Weights of a small transformer language model.
Architecture: no biases in attention or MLP, tied embeddings, capped logits.
Training: a variant of Muon for these matrices, 365M tokens, 5533 steps.
MLP neurons of a small language model. Each row is named by its layer, matrix (down: output weights) and neuron, and shows model dimensions 16-111. Each number is 128 + 24 x the weight over its row's rms, rounded and kept within 0 to 255. A neuron's up and down rows have the sign that makes its largest values positive.
After each neuron's rows, "fires before" lists the tokens most often just after its 100 highest values on Wikipedia text that the model never trained on.

L10.down1 [178 130 134 133  97 181 164 136 104 123 163 105 160 107 115 130 169 115 162 158 106  76 101  97 123 130 120 117 126 133 134 143 146 131 127  81 115 123 122 149 143 103 119  98 126 122 128 129 134 164 132 138 157 154 150 135 118 152 145  95 127 126 113 138 158 162 121 128  84 142 158 121 144 122 131 148 143 130 132  94 194 123 145 160 124 139 128 124 140 121 138 104 147 113 169 106]
fires before: " |", ",", ".", " (18"

L2.down212 [141  96 125 132 132  99 157 143 131 121 168 168 116 123 162 112 126 138 140 142  99 132 123  90  97 158  75 111 131 170 121 124 149 132 110 134 149 153 112 141 166 148 104 127  86 127 132 120  95 140 125 148 119 129 141 113  74 114 150  85 108 118 115 111 117 145 148  92 169 174 130 147 148 111 109 146 158  83 121 148 169  97 145 147 154 142 137 116  86 111 158 149 116 121  99 117]
fires before: "\n", "è", "ci", ":", " |", "ized"

L11.down146 [175 152 130 152 146 122 106 123 117 106 149 146 118  85 131  75 123 150 144 143 152 116 155 117 104 146 180 157 106 147 138 124 138 116 117 160 162 130  80 126  79 172 161 157 121 119 111 105 141 119  96  95 141 105 142 132 105  99 134 120 110  79 107 126 127  98 129 103 105 148 116 164 133 128 114 196 132 129 113 158 139 129 118 117 146 106 167 146 116 166  90 149 130 131 119 172]
fires before: ",", "."

L10.down212 [121  86 114 138 146 160 121 149 134 128 173  88  87  93 152 113 108 121 125 127 121 170 137 113 150 113 113  94 132 125 140 151 115 148 105 128 104 109 114 132 144 126 165  90 145 163 106  96  87 162 139 124 142 149 174 119 111 121 124 104 124 146  93  63 166 131 108 130 127 145 111 119 152 151 110 153 117 106 134  78 137  92 125 111 151 144 141 156 134 151  99 113 155 128 155 115]
fires before: ".", " |", ":", " June", " October", " November"

L4.down189 [100  97 119 132 111 141 128 161 121 141 140 113 144  93 178  90 129 163 123 112 145 109 136  74 107 136 129  98  96 105 118 146 158 141 104  97 127 133 187 132  90 148 126 128 139 122 128 183 134 125 120 126 111 173 153  94 102 142 116 120 125 147 145 110 130 142 125 103 135 164 128 105 179 141 125 183 151 115 104 169 133 159 106 103 111 155 122 114 140 115  84 138 145 116 114 112]
fires before: " |", ".", "|", ":"

L9.down354 [125 138 101 108 101  90  97  92 121  87 148 109 136  92 117  91 144 125  99 132 153 160 129 119 127 170 122 130  95 102  84 125  91 100 163 147 114  77 119  98 127 136 141 122 121 151 149 155 128  88 114 126 147 102 165 134 134 106  96  92 127 105 121 173 124 134  99 101 133 159 142 120 169 150 109 157 129 151  68 176 126 122 129 127 126 147 139 118 151 123 125 148 105 167 127 159]
fires before: ",", " |", ".", ")", " and", " ("

L10.down192 [131 120 134 128 159 110 126 172 161 128 122 111 141 156 198 124 129  87 164 131 112 165 135 123 103 121 139 130 134 118 100  86 147 134  84 137 124 167 139 105 146 136 131 148  81 102 126 128 110  90 100 161 129 129  96 120 129 142 109 111 102 130 126 112 123 130  53 136 107 178 180 142  96 147 126 123  81 140  91 110 117 121 157 147 164  84 128 155 122 148 161 110 157 131 150 156]
fires before: ":", " –", ")", "–20", " to", "–"

L6.down313 [ 93 108 120 108 113 123 120 104 116 121 109 164 117 105  86  77 160 144 131 119 132 130 107  90 127 134 147 101 143 126 127  72 162 137  88 120 128  86 140 131 139 141 159  76 140 126 120 144 162  82 133 146 116 141 105 141  98 125  95 128 127 116 151  99 125 123 144 154 152 116 149  94 110 163 164 140 128 102 110  95 147 114 133 122  83 180 111 131 148 181 160  96 108 134 103 112]
fires before: " ", "\\", "-", "\n", " Jo"

L10.down342 [150 109 127 138 169 147  93  90 139 133 103 131 139 105 143 111 151 151 136 126 122 127 145  86 133  99 164 120 123 139 101 131 131  95 103 104 123 138 148 124 127 115 150 165 123 114 120 163 129 115 139 193 122 111 119 146 111 129 131 127 165 129 127 152 128 123  93 155 131 153  89 118 121 151 112  87 124 109 127 149 108 106 114 115 131 122 120 148  99 112 126 157  73 117 116  94]
fires before: ";", " |", " (", ",", "0.0"

L4.down438 [124 111 125 153 137 139  83 127 127 120 138 125 128 121 161 125 130 106 146 149 134 157 121 124 104 139 153 111 118 103 127  98  94 139 145 131 134 139 144 137 131 114 132 157 150  87  91 156 141 157 138 120 132 118 157 161  89 129 142 122  71 127 145 174 121 191 116 118 125 160 130 162  99 147 164 123 128  87 133 123 154 114  97  94  99 144 168 136  78 118 134 108 124 118 108 135]
fires before: ",", ".", " |", " and"

L9.down113 [134 146 133  98 119 159 146 133 137 123 107 128  94  86 118 152  90  95 115 120 133 175 142 152 105  94  94 115 127  59 126 101 147 120 121 130 167 106 115 132  86 198  75 100 122 116 135 154 130 114 124  93 162 132  99 118  98 123 164 118  95 109 143  99  94 163 121 154 107 137 150 129 139 146 138 162 108 118 107 130  87  59 130 133 121 121 124 145 129 100 147 118 159 148 125 140]
fires before: ",", " |", ":", " June", "–", "th"

L4.down54 [139 132 179 139 110 131 114 170 166 126 100 131 114  85 147 106 134 130 188 144 136 128 151 119 155 135 122 149  86 127 148 139 157 133  94 160 121 129 139  87 143  94  96 146 148 100 149 123 189 133 111 136  99 119 133 156 145 114 103 129  94 122 136 150 157 116 103  82  78 137 116 130 143  99 155 124  88 117 103 118 122 152 141 142  99 125 179 139 131 145 197 124 116 170 117 124]
fires before: ",", ":", ".", " |", ")", "\n"

L4.down86 [164 135 125 114  96 171 111 136 121 146 157 127 136 123 122 150 143 101 135 142  79 121 111  99 122 140 145  86  88 161 113 108 145  87 110 124  99 119 156 172 110 141 122 138 135 127 143 104 133 138 114 146 116 100 159 117 133 136 157 167 134 114 117 113 149 153 114 171 158 164 124 141 151  96  70 118 130 177  98 121 155 131 125 118 112 107 115 127 113 113 112 126 111 157 118 160]
fires before: "A", " of", "k", " |", "ron"

L6.down251 [109 137 109 126 124 128 132 112  92  93 108 132 135 112 143 105 143  87 104 129 141  99 136 143  79 150 151 150 146 105  96 143 123 120 158 113 130 151 111 133 159 105 152 142 132 111 133 101 113 134 143 138 135  85 116 141 110 138 154 107 125 156 109 111 160 149 119 138 125 171 148 148 137 126 116  98 114 103  91  98 128 129 130  85 135 130 101 126  96 131 103  97 138 129 137 140]
fires before: " |", ",", ")", " from", " were"

L3.down473 [122 122 106 120 155 142 152 132 179 151  73 103 136 156 143  90 145 137 157 104 164  84 174 124 105 141 114 119 147 140 111 124 120 153 146 163 156 133 123 118 157 176 118  89 124 112 154 107 139 132 178 127 130 144 131 124  83 114  95 153  85 143 127 109  90 140 119 129 142 133 105  96 106 129 111 109 139 101 130 119 157 148 133 123 104 153 161 109 106 129 146 118 140 154  81 135]
fires before: "-", "|", "\n"

L6.down361 [127 107 129 147  93 158 146 135  98 120  83  99 126 105 157  73 124  92 127  96 121 160 141  87 107 132 161 171 118 107 121 168 109 153 107 117 138 113 141 112 127 141 138 143 116 128 156 138  79 131  98 132 137 141 127 156 101 143 128 160 105  70  94 112 102 105 125 141 135 134 151 115 130  82 169 155  94 106 127 121 128 160 148 113  92 125  88 114 145 164 101 103 133 141  93 115]
fires before: " |", ";", "/", "\n", " (", "-"

L9.down132 [124 141  82 146 143 151 135 106 156 107 164 150 150 139 135 108 137  76 155 125 126 147 140 124 113 106 135  71 105 116 109 174 106 134 125 154 125 138 115  71 167 107 154 109  81 164 120 182 161  86 122 108 119 103 106 117 138 130 145 106 150 133 106 182  78 114 144 169 108 117 124 114 143 127 104 112 121 148 138 118 107  85 151 125 128 135 118 110 128  80 151 150 132 139 103 118]
fires before: "ate", "ated", "ally", "it", "ation"

L11.down143 [131 104 143 127 172 119  98 209 128 100 158  94 115 143 129 106 130  83 151 134 122 133 142 141 131 132 101  99 149 127  94 136 115 110 109 138 129 113 106 110 128  90 152 124 134 120 109 174 135 161 151 144 124 127  96 127 141 137 107 134 158 124  94 134 167 161 158 171 141 103 104 137 156 135 136 130 159 168 163 169  95 105 124 115 173 175 125 132 181 114 119 102 118 120 129 109]
fires before: "ed", "ated", "ation", "ance"

L11.down509 [159 139 125 154 103 149 151 110 143 136 166 124 120 145 132  96 106 126  94 144 126 123 114 105 126 171 169 135 127 108 115 150 157 132 150 117 147 120 130 146 100 109 136 136 119 171 144 139 127 145 125 149 132 110 148 139 155 111 127 129 109  72 103 106 117 148 106 148  91 129  97 131 121 115 131 129 118 159  87 139 115 163 150 128  91 141  81 106 119  85 132 121 151 145 129 149]
fires before: " |", ".", " ", " record", "ing"

L9.down186 [140 167  88 115 117 161 110 117 119 135 137 161 127 118 157 163 130 114 112 130 111  95  72  94 137 118 148 145  75 141 118 145 132 137  79 124 105 137 140 127 141  91 169 145 155 141 109  76 109 148 130  87 137 101 133 153  74 142 160 129  74 144 152 121 140 176 127  94 130 151 112 138 137 103 132 177 171 154  72 135 172 161 184 117 128 131 102 120 155 151 162 154 130 100 169 141]
fires before: ":", " |", "•", "h", " of"

L4.down223 [ 98 139 148 105 111 138 123 105 129 121 173 143 125 157 108 140 116 126 173 141 147 124 106  90 156 124  95 153 144 147 132 148 164 134 141 119  98  86 163  72  95 132 140 107 120 117 139 137 117 124 159 137 166 150 125 112 134  92 125 148 128 130  88  78 117 127 123  96 100 182  99 177 138 117 137 163 147 137 123  99 159 126 131 143 191 131  92 137 166  90 147 141 161 112 100 153]
fires before: ",", ".", " |"

L9.down103 [127 120 156 139 113 164 125 165 151 101 126 119  84 114 165 136 139 116 139  97 136 138 107 137 138 176  97 142  98 112 167 123 115 100 107  98 123 133 111 135 158 106 142 114 117 101 121 160  85 160 124 129 114 148 119 118 112 121 117 136 155 139 101 128 139 106 130 150 118  77 117 181 118 186  98 160 152 147 170 124 120 124 153 120  91 140 104  71 125 107  73 145 162 121 124 149]
fires before: " |", ".", "%", " million", " m", ","

L4.down504 [120 147  75  89 141 131  93 142 118 134 136 122 106 162 134 127 102 104 107 154 113 140 134 145 124 138 123  88 106 130 117 165  96 128 101 131 108 134 172 114 120 121 146 112  85 180  96 113 119 130 151 139  91 124 152 123 120 118 129 104 132 103 106 128 116 148 128 104 112 154 144 159 151 117 139 137 110 115 123 123 152  89 109 161 148 191 101 138 129 109 107 109 116 139 129 157]
fires before: " |", ".", ":", " F", "an", "–0"

L9.down171 [146 105 137 130 116 118  80 145 123 118 143 180 126  88 141  94 133 149 115 128 135 130 137 148 135 118 123 131  99 113 142  94 149 141 160 141 175 147 132 132 139  89 105 158 121 101 110 126 127 139 179 159 143 171 138 138 135 115 114 106 175 106 181 114 146 165 132 131  91 144 117 171 140 109 120 124 116 128 101 132 121 145 139 144  97 117 134 126 119 116  99  96 144 136 123 120]
fires before: " |", ".", ";"

L11.down205 [115 128 105 124 112 127 136  85 122 114  98 120  91 185 132  93 132 132 103 154 142 169 150 157 137 142 156 138 118 153 138 114  83 163 105 150 109 116  98  92  83 134 123 121 121 110 106 149 145  88 119  90  98 105 126 140 115 135 120 111  98 100 119 159 135 134 118 153  95 121 131 151 169 115 143 131 114 163 126 158 106 124  90 109 122 136 147 165 139 134 130 100  91 142 128 126]
fires before: "%", ".", "and", " (", "unt"

L9.down38 [104 127 137  77 154 106 110 121  98  94  99 131 165  87 128 114 107 138 158 139 189 128  95  98 171 140 106 120  95 179 160 117 119 114 133 104 134 114 133  97 169 126 116 115 128 108 132 108 130 100 137 140 109 145 114 183 161 148 104 107 151 122 123 163 143 146 114  86 164  86 150 155 142 144 158 129 129  65 118 137  99 139 119 148 103 127 132 123 104  89 126 135  92 153 137 129]
fires before: ")", "al", ":", ",", " |"

L9.down59 [150 102 102 128 108 165 174 145 146 127 169  98  90  93  97 145 148 137 117 131 116 132 111 148 109 116 112 127 117 131 132 118 139 122 118 121 115 120 115 141  70 116 119 106 132 141 157 153 147 188 149 117 156 155 173 130 110 139 117 140 134 120  47  83 112 138 125 145 108 132 120 157 154 155 148 156 115 141 151  73 174 127 147 149  97 175 137 148 152  92 100 109 150 108 134 105]
fires before: " |", ".", " ", "–1", "–0"

L11.down370 [129 179 132 134 104 118 144 119 130 105  61 118 139 114 182 147 136 149 112 111 176  88 173 169 144 170 131 129 115 131 117 127 147  97 144  95 111 122 150 115 142 138 130  86  90 156 132 132 142  90 120  99 114 123 150 132 130 145 145 100 148 122  97 145 112 119 140 116 141  94 138  94 105 171 110 157  86 116 107 117  85 139 144 126  84 152 131 130 151 106 120 120 111 112 142 143]
fires before: ".", ",", " the", " and", " to", " in"